config.yaml
norm: "rmsnorm"
norm_place: "pre"
norm_eps: 1e-06
attn_scale: 0.167
tie_embeddings: false
init: "uniform"
init_std_o: 0.0352
init_std_up: 0.0352
beta1: 0.95
lr_head: 0.0106
decay_fraction: 0.591
decay_shape: "cos"
doc_mask: true
MLP neurons of a small language model. Each row is named by its layer, matrix (down: output weights) and neuron, and shows model dimensions 0-191. Each number is 500 + 50 x the weight over its row's rms, rounded and kept within 0 to 999. Numbers have three digits each. A neuron's up and down rows have the sign that makes its largest values positive.
After each neuron's rows, "fires before" lists the tokens most often just after its 100 highest values on Wikipedia text that the model never trained on.

L5.down298:447475497534494487512486487505496539481563545475572472466487484439568544497526497539574457499508471440501436510503537447478483442486526452475499524447519443491365548498412522394390499528467491493513542519551548472539574489627448543610394456546485444555486536506449484514462509549524512497418519559503534494529546544591434531466459541584503518440506473591519505513454512494542519485469455380583484486528469508521409524434708480459569515406456520472519445540580574423449507350472595549518524535445399516454475457475480493462489441497522423534549479510563503501548463462494588544
fires before: "t", "end", "s", "art", "l"

L3.down117:542568449582530369522582486471498463455443458559603475485458563530474425529467482468495589511499510543539435456505452484527551449463540545480495526530464537496405486451486458484444445463512480429513495529523425431507473546376520518587469493444469583434487525468475480471561493493419515531407426489547512586541447477455496452462388474515479395482538476496521496547486501463424629450461516485578453617484500518454550442550654395592449510489557528539493600541487440514561523480486439429428541583532517527489550545579523524478554558540469474461449524465452431547496469440470492489
fires before: "ow", "ort", "y", "ip", "an", "ar"

L3.down331:447436468487539478475492508515496502495570601490540515488439456487536542466536507580491466516508557530433520468498542473452585585548465461490511561490545553471505434536602544375503461481570509515556516549459554397580549519645466514489455571448514434484438649534512509494468413488544465432471498546489501581602505554570509520492586563492550448480487540538465517526494569457488510498479456466291491507512543524580567587501417488456491430463425565484623537486460467497495515508524584520476478409519521416508399524540506496462521534560497429479473445537536469488548453520521547510
fires before: "d", "g", "p", "c", "v", "f"

L5.down785:455522522593531502478464552500461567425520423581538461538498468578524548500470486500558532492439532517459509488518574415468460496499388619490517564527501521465504542486573564493522517450400567496501471483494479565511460517449475394558490500371565558450511490489571478562488393413526474456597615517459536556562522518486447439497453425532407479494508548455529441407465538554588511488475542499458514546506423499364560582534413540539456480521515619475442566534480573450526570538434436492422499517481449589503426501499519485508604452495491495547483535424444493468521527503439511513
fires before: "2", "1", " |", ".", "al", "ound"

L11.down79:514441449638467402483466477465351472514516498618472484588497466578519494562490575502462543546528497575541440522533501457473422465481566505447592403433478530437470462485552508507478522511530495474474471538548454502506540341540492455561533487500480547503479493518526464437533521501487486426557509358511563428500476460576509534532533444424332485452537414475446505491463551539490515502471484507477526426443517526461574467511513517434405516574524481496505515493553462478478521478476555485566448519498456569499534480495560396446534445466418461411583548443441518570518573456540591514
fires before: "uc", "u", "le", "en", "y"

L18.down796:519559506543475542461430427530553474524342513447464458429521619531529511507519456423530463451438466511559396523530527446606414591445535412577551423438451435541488462444586466594504531471512562402582566589547464469520594548470491484500508455412520466513528443494582456489495437483528455507528504443516571568527461454485446444491521484442553519430414514503525532493481521488455333540489477568482499514546625491501522431457488484421562520498570544449473535505517520576480515541575492453502500481481544541492461512461476490491475474490451482541476574510490539607476591503485525448
fires before: "i", "os", "o", "z"

L3.down241:500517480502484435544510570483435469440549528529474551516479448457518487552441575342532491468546515565503519449474489510462452446452473482502521415489552386489509467549581484488441509508464575497572582380453479562416445490565431479477629560519543506553512444515547579481553580503486576522481552479546473568442413525481489463448489524485493582475507474499540549513512514559404473497414506486562531510439479585444504544475351518490490491445488483395484504455508512432473509488454525505386453587543484534448584564503570399435497455420421478480495484488398535586501453458516543439
fires before: "ter", "ric", "f", "t", "ord", "ic"

L5.down234:475561515616551478465535443448466542574525549521486467553478454490526559507499380398557517519496455486476448551525543538496411492585570501502487548424434474483497551540430511445386559492492497579397412455472449502428467447467534489438457484489523474484469480456521484587453612546545515554512579537483487474560439486581437599546492471537460505556523428548468453587480481480447642485428500553514512545552529487506413474566556463534385450438503585485532490553483466552490476494601529458574510495508508446446534514550500487508577533492596461450448482551601460464485563469415445463
fires before: "or", "it", "uc", "ro", "as", "d"

L20.down655:538447499564396455627469473544531437500462476482540503392449513560458498624500563502561449514494528494512509467507514515479487472490566548451529571517457577512482466480457589468558493556549518458525479490492545395611470452590534557529454495505506502567582552379560558563394434506456416504412485456492417508493482565574582505483516547438404467369511495548527475516530571477447494502451479506388567411502495471527583483496440444511483536505475528521563450557511514483478477452501529479595550542474480495499553446498409511522421454506416481431557512491495480411532385495544469548
fires before: "s", "t", "i", "d", "f"

L21.down651:527447494541521621464321483536502547456501499496554491543507507513528476526583507510473552500446516454562583486473444481544530500381523540485472552483498485564554599527554462556404519524493449480486386492525437507455463496447518425424492521444488532487553440548490481442480520489473478524534464513479469464524525515439437503479482583512462490454486467456395433517538496522447593524471540495483486474578442352488504471543478521365554455588493497533526358414515447566460401495354575450397507462558520566543432498442452461472463522499454506481481506450594527473499497506513551440
fires before: " of", ".", ",", " in", "b"

L20.down195:397393415518434477491510467460555410474426550455510582472472493503598530510497496510503528525473538512492460473525461512581494512477511462466536474432545602464523472591545551467493543486467480459550648526464483496495555492631469542496507414519584461463579435497507461585526550438570494559582588436501547575571577501551473511423564514466521549532460519562539478484513513407535433539499491523482513499430442448472584556443461492483513540419571519437459506424422597561480488432593594515503483525448502561536488556511549504445565560417477550542557490469526561561586488512492464579
fires before: " be", "o", "ld", " n", " al", " h"

L18.down344:452442550605553542642429602431542440485514471531466464514546542560548503403539559543386565452534519561500527463517540523503587520549441466435492521513487586485426477505498456574383543515509486557541486526421520565540439566574513490540483564462518503512532597515501534550538484479447438400537476472453524486423494486542505441425466522539494486558429564547536497610547477493535470426522474496430471431492610472434570433400509503496437425488526460496538476473440407494458435496448558596539458502540472510523496450582548445537500483454483580518500458463444503538478619461456478530
fires before: "\n", "v", "ation", "t", "p"

L20.down876:446465465535496436553504526582496476487535506553422508435507557462473507518440561547427483503458477545492458474488529500469540457474455477561525448457616582481504518389529472478464491508516439491571479454555443562603567543459554486419486572409528521528513469295533503414516529489473453604508469444530528528478508521460549481481419436481395516424508504489558478519397555513486409525497612465438510507540487447445449544564571477493505483475429512581450493611508525381586480461445512459479458463488451563479522461503434448421558444509442400495514559495558468480423434514522509519
fires before: "y", "ies", "ia"

L20.down855:525530535517451582512532528548504509472524422533501444550440445541521511536410463473525491579492569541545494379503439528476419503500460470545539525473389510538516572525444452392468520518538541494501524448562474587338469511492538508408496543446552573484506487559526512458467535528518476573495446465499531487541485488434437479500535556544524433420514511528437560366510532430515554530421480553540453460603445549558598503570499452429492509551547497460616481481558405510503579546595489490508547465482580471452487483495560510365448517487478458527494478455614566497562508549415559516
fires before: " of", "ab", " in", "um", "ov", "j"

L3.down522:495361494435576473520427594563556474462497507529488480474538520478477404496528549589450541513534635495497537389509477527472545536498500520468502433474503530464537470567523460381499489501575504455527482536477513553532532437502499529472539531557487519520454518491519568488533463594445453502591534497507530486490455512543542587405620616541560593510514483424491512465355455490499483529552504493319557472450556462451468532443478496543556468482476455495603519464439472441396460511405516403535430475466518473502507486502481451443487470531513488463452490550542503637526496492420497482
fires before: "t", "d", "s", "g", "f", "c"

L20.down441:463482457519494500583510499544552508508561578537498555579500467512526570436498522489472473576507546466493461460581539480526533568386382530525496528524485410510515447479559484490537585516460536491433413466539492572487449543584568474500506487481610508524471545517530457475520545434454533483419528453438565522556478477472438386545465487554526480548364650520499550515421558487350515452509494528542550520463570401465542501573458460425365486541522469521449499543414519580519478446508455513535414485554458500464520454499537482468461484536516595526538482501461492512381586582498484471
fires before: " the", " to", " a", ":", " from", " by"

L20.down713:504564400566482416520504459526444352518586398534533488443513508519485483518534506387504520460456528589531468487470523519532474536548489455432552499462544464519346468533447523516472575512446536550443479568450481555564521502402522545489497508475480515564477480450459494496528463528450445541546532442432543437479452600452487477428560572450542490488539565534520566514455501515511525606433513503528490451562503435454573605512519584551493475506561518470427498443434586564529466573522520429439495469526557545405547487476463437423419512592501476490507548557530503432471422417383547519
fires before: "m", "p", "t", "ver", "b"

L11.down637:504400505474494370477520508453509584445577529496486546456535479460538514507474498501458579557479566582511527487426566478459508524526397589474519474448514476551537579538595413492482473451533433509491488375416511504439411478505457511641473569518513542474525530430526530467473448459479492492524443502507537474465510493473412469497596372453498529481487526609558448543574445498461509487426551511486564455474446594428398518525419510404506481548447446452571531587499441517424490472562509486421504527537514509433534533432589457509518560505460486562443516528405494582421524482523547501
fires before: "er", "al", "ol", "el", "ew", "ro"

L3.down847:477544523475474511487465541492580526488522484514533511501450574534503474467517500469567449459474561433553501480556576525456505530500517467536529569402461467520506534492621581517528511379476418551416460508441487617577557421491465460538558574459400384538522540474440468501422512522449532524506552614484499395513537492535499534595389473518515557455459509506494572474542470558579526505484498498410537464444476476510447457464601422489546465452578562478533449532410470403497447534512442414491523507446513480395528447495615492499498455587488395494540509472577495569411472500484554504
fires before: "m", "ver", "ar", "-", "d", "g"

L20.down513:566529460404412519554435450502459474536640456490531497423522457476459470523485497496512565546454360563584407421527487545527512537453528526516561511569522556499558497537495596502468482379512434516442461453489447488529475554497593471538459566470540480484508432550483494562493399544463524393447520516547447593554428527540507477513511422455499440490550586583608379511442516554509466448464559512448536407525480452507456503509472555506463454492626481545533484444514479466522485574458487548461482515511425480590497528538462559472476448450480499525445470453408494414569469567540532478
fires before: "4", "3", "5", "2", "i", "e"

L18.down801:457462579597473453472524447464501474442547449478525438468478453502421498502528457612535436455482435451551505469500538428439386615510512499540512551535492461485494508536477571496472542467524442494463470495500408579491508516514507602479539499534516465543517492524462455456521460481459487432465445453506528374459505446612501386500500621466557469357522537454468479450518449495516449456458502488528549517498497454477484529503534498446551439552476583556454399560485579513445449546463530392504479437501488555498508541580459392490445475387434422510505618483533519505460497361417479487
fires before: "h", "ch", "ing", "m", "t"

L9.down163:432502535515524445532559447504405425435484447488499547467505541479524449426523478535505486475459586493511457491476495447520516433398530505505405537416448538517463508533671443416372444538391503519464409496528525560514504457576562521630506475526445520430558523474467493488531526472425513529488460541622483469529516512447548479582457552543473513451480535450596476423520477521502642509542505533535529495449563498496519507512592433543469418498577564460559478470425523468488588580514456454498501541521493484615527554494585495397493558519521457469482507502592449533493500524528531414
fires before: "m", "d", "-", "ed", "it", " and"

L3.down778:504473549454511402485563436496385531508543461576400414507497502492559489524492487491459395435559544545530388485444507489479380523472524461538459561479494429552595443523405469510518503544494532515545442529457534474548523453401518501528620509537499508567511456552519531527452495491440517454570566507455461456533453550450495484522544495604514541514595550473480455606521514580556540489521556547567503599533554549506553523585438453570501530475539458478570544511459535437472537565476545467406392539493478425490536522543493554471525575422486552561433477468455539434527602613523484459
fires before: ";", " |", ",", "."

L11.down764:511568513519492516546483480540492543561586535509513412488469546523489517531492461484511583472501582494414544449621480519496366515460405381484484582515456431528531488499584545498505517550549546423513470478376435483376520522473492436543604641572549516493431550474463493476476570510473462583517485471507532439470490443478511466614460517491491564458437482506455553581513464462436538524524551544450511561480479506542558495497590408431479588541538556495423433474573543499502521406490604404464559523502542510490527503550452492463460458579461530436530521493566533520461502575455450458
fires before: "i", "or", "f", "all", "ic", "ter"

L9.down165:501493543452509550530538480452545432456440548514558513576479477485483519455576567534453433487595496596471493552628557497470499504500441520434484466514468423512517409533479509530499653396420516471460566567421401472585521435332527484453519474478607496493424509528454488489477456533440464496498527469482546474577582506548513577482513482522448543493480591417449572435429451496514540491497533459523540521476513521433517485460487444435505421466500446512533588538522512516460463506476457414582486486496537451515446465412461431573488464546421457589540444542587484510493533516434595453
fires before: " the", "t", "l", "ly", "%"

L11.down3:576595539510446501558566514478522574561460549542631513553547548523533549423550514545509514535511451496539566485550398391519502476597617555473546522477508435498454443443491576526533550498491487524541474520469487480505470538509489457389571462507469476518403469510533477536462477484448473430446515395498501603537440602464499519472503549403379424611521445516450533511487537495536483542510562503522508517431479505506535479524494549571545458452543518573540465499549526514395591524548591516538551470448465393521454509541605580520467444508540465612446447471480450439505543422485521490
fires before: "-", "ember", "\n", " the"

L21.down189:493478473551466496542467568484552474480481620542572620479426434435478518613483570510504537465484534544530530422589443496426485542471456514453526426451486443484589475528649465474578567537589530506487520506491495600373497637587435479506557477496496500526445558480501536410495554456475508448518557518494535534442511515516521427410519458492505519459494476522418467517517501512529524469518507456564524549400454574491501474479439440530496437572442576469451484457544564468536551489498507448503393556599467474438543518446500477446401432509494580446406501508504528552498427467501491416
fires before: "ter", "ore", "f", "or"

L9.down237:499583458567470527539460441486479485564508456562477476491528537508472544552560410486473589502475517530510449478590534463466575406559457605487479535528530561494468535519509627515484514530527517457552493484571466522515428488473503564456517502537380552399465442480479455537525420456540536478405500500542529482547565587596542545564449549398568525590464499446429497614503557477579554609530458477496467450386536448413507454449532450556547462491525471514499465432503498495504449605474560472515557541563511461523484496557578507516487449475512485593478462483437402625514538480565549448
fires before: "\n", "ent", "A", "-", "The", "I"

L20.down69:463462502658451520521530459405563543480468446589431485516550500475500496474554557520491479413447484506481509447567578443443524417403483427491472562530454492486389517571589592476551514478513457584483447514474528461509413440329487493505409468448534443517394521435376572513500491471503484541603479571594464523532470506576516523548570520420502486542428512563452470550507506472485444458462535467424543462507437473507503546468486510484508563564499502525583565555576523450472535493542560461508562493492543595481446485442476525538506519408521505524539565538545477538453473455420496535
fires before: "en", "ed", "e", "ing"

L3.down267:517535516455451519510481552574480545469514522522430493514427499467548503468547517568581492358459500565385529587538527479430544484514481479485411498508417496534519498530489505453492501437496426501522522509488471520512459538448561473601548537451485506538451471436438381558463272436482502503608461407522426446476489501612500498485493517477540470532485517522421410482488502457526480461493520535415575542388407475577499472551518530464467495456544525471448504486483486435489502548521484529425452486567464516585410516549541516490475547472543433576502605526591434538577425510502523547
fires before: "is", "er", "id", "ing", "es", "en"

L5.down357:455499505543567415567540431485574564554418455537469496391436515506478491559482527562556583550540524524501465479475492598478479491577497498563568461506527501589451442425557495476373549529500500477529453528525492615451403524496542585507517489550510504479389503535563498510513482493412469602499557468421510459578444471579459587539507535486530539483472517529512489452482508534470559464476490395436460522397444497430494446458527484570502443439519494500583585479426405520464513476541492404516410533456533493470580445528572481441496422454497391553426522512540591478449495431446542487
fires before: "ter", "he", "ion", "e", "s"

L18.down648:508575530516412483501580512461552456524426399530585504475539453473526534513511504536533535502535449494559502552512515469486463487547569432443474540537529555486515513519464530407522440496470439547478503461490465487516560524676533485532433412539503487599487445514446598445432489576448455574386485467499441498496448565542524512578581511460473480548461513533578455513572533590500439444486479524426533431466563457509454460439533543528489553449560421542567574373555531429499553549447418635482535538420458449533433438463474463542589436461476516483545547493501494545478441512546504571
fires before: "ion", "e", "or", "ow", "ia"

L20.down363:626527543561585479337496434510471532554432483576450399557500507470432479536435533466505510491509421539514426457469435537404420476508580465437494505557496534402467477551606534479521474526561515506534508516482477392546495544362504475435520471472452532528524494425536530523455485490471476372553537489531491484560450467454552515541456468517460475472629474433506518514420509511428455501505592437506485475469613482445429512525503466496458556468560461627505536471493409460469411568520460547500392551559534536508556524517464516509553521524450454530507493519481472449482507448585539542
fires before: ";", "p", "y"

L5.down358:440421442465474532497609492501386501520530481523494436496492534516513470503460479539455400478498584506535482466551535498475557382436535529532502459583467550416477502407499551461507531449523512427523528469470530448474422540433515509493471452544522406463517492465450467560474498517502401545490556536456537471504526519535516426479468505550426499501472489485465375553443432524542511456427450427463652470435563526536460428418521453449467543523573481433562492582578494478451517422523488556480529517582366600547483468433478568507546492509422594491517642499463470478421492474499459582
fires before: "ed", "e", "s", "u", ","

L20.down860:472467538514495432492466577451434549482591485449478484452493420479499530482540500461468474539594420483504508439480495483493577502482475518540450419468509457532544550386533457485501595450504567464481400524465411440416441548653508509502503560507536549502613544456505496482518468561494509578495498498547531506532519490550424574514545484424343530546461495454516445560636450513547440389488486547616542413525521517426462510489402594570561494481569510543543478480466494540479522428520535405526513442463501472524478511556465409532544442518487462477528387487468558538450437503525478476
fires before: "el", "al", "il", "iv", "s", "all"

L14.down706:540644498535567569453551424448570547506428535513591509536543476532526456572523511481494412499523497543523496448457543481500480589630463522517480533504486525513482548468440614484552450507569557419503528512522515449497417549501514496468541539502488452554448456501499547513565521534497496486376458496470491457561551540448540566526466504488517401512571542563626484569405432375526543509556513473530563602412519549512467448493483460478514516563438521540491503398438531481512429496536452500437472552576450544462438496546470607619471398456535462560519458511590435481519524451480473486
fires before: "\n", "C", "A", "The", "L", "-"

L13.down94:511523529549545488540556522493343515466504479486448472538457639489411487476527495531545496477546514541495467453503504472466501467545498441587576518484553539515498444541600486472481516563477460439600487567535338591524519431430565530558551483496533598410392489503455487454458546471452503462475576496539460533501505556464441484538551499424424547490508501598559376465469511560485504456488465520612490406466444500463433417408527453511483426475500569485455444450532551440505470511478518474603393521515493446470472528516492520473482510473495456438540475495552484504420464514458503355
fires before: "m", "st", "d"

L5.down656:519528530480446484528516463469437466420471452510504507512498443516606532505498473533527472463477608533497539463521497493497513475559465520509430526368438516522580511522558366536493508449527535407511567527365479456494572405390450488531417509445638572552439440503510506481459607368522387474449503469480521513559515486498530537550495550544527474463523571448427428489537511536511480555468561515427475439437528519580476469457574498546605493542453450469541482461527534564447427536461477381576490518523473551519486456437507522519533476537496515461571578463539503460407568464412493506
fires before: " the", "t", "e", " a", "es"

L13.down915:546483610596469417529561460600555544551507553486477530494539459464463561487397531481588564529461589515506435499462468505476461525432478441510558443403564501519525549567466413510469560546434561526614519481550559521466500428458469479547529507496535438527477458480484509459502540489481404532439520516549541394536500458430449427538540396586438510449604508490535533450503518470559521642424502485500483515452485592455547623492590479496490478501548460487487537562531502485370547455513509492401494481476444443513535533434527411445526443507514519455495556532490530583467474497562548428
fires before: "ot", "el", "le", "it", "od", "our"

L13.down407:484516563485425530422534447452389522505513398465493458403503513414545448487486440526468481541462530541526574568460514521503416573535514464586525526548529467499556561506529519519496516467542563493479503484480575493511493519494461551532410578513466544481500471483430466528364489433498614463582447576410439510498501570496497469511451531453504517521507458468515534376509605481519435516510412480523479535563486539602359471452453499498516440569520518518572567544500394552395446533482446508421525520513559575544512505563488475443562500460463402494548353553496473485420536536531542472
fires before: "a", "e", "es", "d", "o", "n"

L21.down34:492578464452508500496516488414529511427454465541503516426524495467468557414424511531513471524494439493588476504543451456451482487588503538398471520586435411520464500586589459559483495518561527517433465552511393486540530513320581611526495429601477531505489499497406534468559472423581623415521567491441547505479496467544446547588466527525461557523557547563491628458509525580501501519452540477451499506572547484511511518493496520523519450563453437535522487496474552477450425541455523656538516507470570539555518440528480475419526477518534477469591476547515433473549516521511505550
fires before: "ber", "y", "o"

L9.down710:501444488477483542533448544503439485470467379411438554447504501505453520527527502467441500530485477527453513556458370567446464423542620504523510567478514562527425566406432463415486507485410494603498551455553515412462593536610485548571481356571497523424498471558466480456507521505558480537505513467568476485530530555478529471521473506373602538450529436498552462491548484511525540560478448451617587478478479451520484515525574499508509457489440548504574489554540458454551502505472437485522557452430484587534454579486486500544437465478522541394519416602474527485571512523539459541
fires before: "ul", "t", "us", "end", "il", "ur"

L18.down753:446520418523495466567559527546514531515509534570460423378518511503395581531444484550514550598493448530538437516521558520492498509515500583512523513459493468590563485457485565544436605489469448520507532449523444565472506539586498542452495600565491445414438505455534370471613539448479528552464482461459526532535511462514505488536441560477415462460472588377525415453516568517479540604534479500544445546446534463511529510527528394539500521500504485561447458489427506535543590438517508397477474438536445419473485492509570481460521427559480518492501480554579493413590547502520536371
fires before: "le", "f", "e", "l", "ter", "n"

L5.down459:492514582472516389606424545437452556483459552597440397547493498495485470451485399444485507491499528498449538485453531529482593546410502536536483422480466539546575534568555484523502501483390498419447452444480516559512408474502474456554657553470531483509451477526525456489573383429536486495530538455517512542431530451407528439436447477533443521525495485448485515473509498518605442555506505557398586492454502538509567536454526473492488508502581626410495539514479492524482513487496531524505512475434452534486484493578536459528492521468401567548591385444494496518564528541564398552
fires before: "2", "1", " |", "9", "4", "20"

L5.down665:553450443534497513526511469446497504486480409580596482584589587535548478487521535563500509574480544477486451520529540492490558554554570510506488487545439543527472533500507537472500546495502471458447510546505469472616484551543509469565396457491577457525450580476517409586513615528513670444580460511503515398532577620594529468496600493537557456622471578417573484460532440545444517418522539488487547532526500474528533450478420438576513511516486492503490478522433419564535383441475463473523494541513439444508471414461563521494460496538514468445566468503457561524525528543442469441
fires before: "\n", " the"

L5.down878:490557453535447429484463394499503577572545488508475478554541506472540508541528406449493568571529505490558456547503578563502408472512433527484563349569544389463536509554603449556406581538518574499438455469466592500467438531595461462432542566454503495469479483515512462470496434491503493560538492435490460454483417408519418579532491521522554585417510482553485499497433569511508499414478538475597484490447509506475476481488607509568499480487586446536512468562535452546566554415547494588541383513414448539554478501520497543437529513563487442487504450506547514500423525571479467544
fires before: "it", "l", "d", "v", "ic", "ish"

L9.down258:422481540532654478520523565398431562541420455539488405517548522476476597463496479555484444392588521504531520432551539529491517461544510548425436434485477638464418506512623524502425541539495577468506492545528504544531520531525425546519469500578501542549494478524453512476444550461497548547474555453438521560519503511594504516501508499498484456501473523424447542477512508432485565428557597458550477514368492563476535458508494562472593618405538581494544487476559435570608454460487500465489496480539464572528505464467529408557581497481435510465494469464479579483471558505485551552
fires before: "ember", "r", "e", "u", "an"

L9.down618:490562429492527549476508489589496513476493450524515532527451517533485422531573533535514434535436575558427515535533499441471510444486475469540426525498570482428542429496619490458532494453525411364524417508410519496580521473477544601416461491485521438550396511328570533462507596440465526558472486584448458590555510434539502529444531559462533475485533506485485482434497478549512573443458561579444527586422456605477512403501542450477494507450527532582502464421456529489487596501530597517476473491519541419477457485484519471494447482564488427528538435512461490443459421465439511507
fires before: " m", "iv", "en", "f", "d", "v"

L11.down660:496547479538491402599571595424549548551447445552606436412504529488436564554486523473566581538519418509465456513521582496539495486449526469481488460597436592456486529431425546409508468448516510421481387527481548584532509540533445467518525542468497507513490504503481610523439491471515532541530459488535480530487452563509507508443496449435502526477571540570435499574461504569479529468488532478395467472452597440556501499482494536454536510494549528590568552524543447435613474390408476580531518480514440532478461494516463567518451418421451418521460583450517526580413503521565553480
fires before: "ist", "ion", "e", ".", "a", "i"

L5.down499:441507420486513514581532432509530501493435521569568423473504562495497534487607511500643591592588501446511529504503449567529458442523477448566565541476515499542426483512641602530506526488425464453507554552495474573473410500517480512564538497519527505559479514456514589537508484522478476591496542482449520469512424504489498536506600497535459547464507497595457529531481439563508634381535473431540456548439428453494490467484689537568448434508434540471533494553481435506463508487479491474452461474471493496440513462534531545534480558482516447470493461506594563478462434497566616457
fires before: "ter", "s", "it", " t"

L20.down659:585489550493471462601504555491561601559515456494457479544585465535514446513476499556591467507392510511502524373462430484454488591539459489478469448443537445560444522521461383499613563453463526545502571481544542517504486488418579480429539539542480570452517587489582499489556529525452462471477549574479639483468510562515538489474447564564468510547505528445490467459467441522480455512483431366487500425469426441532561587520438456453466525591482532498498524568506545521433611424481465501484503428493536420429542485534581504521554446552519529485480404471492519496419495468412478526
fires before: "e", "el", "ot", "en", "ed"

L18.down218:502500502436491526503520500515586500466489524455526469485590454525545501505458537462501508592509510550482553529491607483471453511451498560548502438546490456447506519406542553522510534418505490425483456532508483521494507500509514353544469392483555420555510568549524414490496533439496586498503426556503507440536473520542453526492560570419429458404511565574667505414510418453444573432578467553519528389499580446492539508426569529437536509507434500507459548478445417524618491513483463507463463534590519442470452552435509488435503545489501462574536458478620452514540474554374525483
fires before: " to", ",", " that", " the", "he", "ent"

L18.down932:416499438553489448557555510615579445502501477506467422468502464466539531486453557541463473520545559555438388407505547475494548511539545431564545457595579526515493479518611523471290529463498514511478523507486442424430455474551494421534553533503497520545526455459591568518491489448456504505522500527520486492470559552397570475465436409451490657521384476511453526479562623508546527540437484506565503521557527537497532447499563543498543499541572571471549507541483501427516460545558477551509494454539444532502463501475535428409514458541464481443528447513573521490444520500415465536
fires before: "ia", "ic", "y", "ian", " to", " "

L21.down600:496450514555550508397458524493438556483478520464538481497546515422555465459513494483493570508414462400613403464542511569475567472439504496606600477483422546461500443500544548557442530381622464479446519550574477438489499539520434456484460511499609522481501510423493495486440432494520487534544436693523426475509482493528424469581473471604472494521505461462513499476459486427555352551502488482466464533551507467535537554437508537504536488511525555544619563522489473534441420518456504547432480526595490417499447452551500456515440443518442556557494499490522497503537466540488544562
fires before: "or", "e", "d", "n", "our"

L14.down321:602499480493520555563485466547519483545559525568524495484510515469522532490585473483473503519575475495503530428471531490567505452569502442515570499519403443422534560497456528547430362528537525480539532530469574542446339536353487475551545469480596504464468581470520459474561492566546528521513578449468520485522484557550471511492506526541573459434553482506547456506564481480420595543521463533487509512418521671573528493556574551540495511483555404514480442459528553535551451586559449399480550513449526466454508522567507587605512541432481455465489503568404453544471485437526501536
fires before: "==", "The", "A", "C", "T"

L21.down676:519500492432428406472458516597515365524493507502532417474543579488481500460462568399417458487535466536502540507528634501514494457470494409574498458491448550485436423501578527529401411533474452573541512508534410373484452444426552482569532486445523559491501528424522546488412575546456530439489448473462533548505520474502524436557458540471397577508599473471495470549386491535450475500557485515606505441513504577496484492399492547481505398530508495511499485405526520431521399532596564524516534516501442536480481466478416544516477524548498492481570488465533465535597551469480474530
fires before: "ic", "y", "i", "u"

L18.down483:481516494513446547445441521507512507540470540484574497548471475504537493523439447439572532460521546558510476550509504388553496568452480378498486439472432442540424479468620493551473507501504475498500498539556522476472595472523394416488501628375522524466474437556520430511470567506569438482571454455481510435396508519516505363497597470414494551481491482528370532516434530491492467545556429578426416551550552452432545496475475482511459502487434459481468541490552514508497499515462583438576512490480469493479453495476475409420455555424518509491566571500565448501446483544577508359
fires before: "i"

L18.down693:518528484544459550523578466457621505421499527509541446614485452490488484453517535496509506531466589543525519610632531599511584452403506457481461547568469442477482520502497527458523521510476485479477492478507481431506426415500466456536479589486529444528531462611514530461528556539437405496514544500437501595564507454437525482565408457501496433501575547432437510520549502563513509573540471513445485461543451552480612444546503447481513539504503508436549462544480574496541514399508520463630492465465523534364448443341479483426537465580445481481454537467534537534522487540433525564
fires before: "l", "t", "ar", ":", "==", "ly"

L11.down207:478416478418567486528628544572520569430451548422475499431527518497579497504474524436513526453414515495524424502530515547556515529524524485551519372453549446533493519542552570511488489495557489423514507477504521495578565556566537536546518659550510497544549564527483572541499467598515481517513506532503534545468533476514517617457445535471584584535474447583469577544483472547488509476411520438384439485456563412562532404548518452436497457529587573428546578422458455453464463516485508485489498537557490495522434420469507468462525481524430462545516561465425559523426441556478594478
fires before: "re", "d", "ent", "ic", "t", "ay"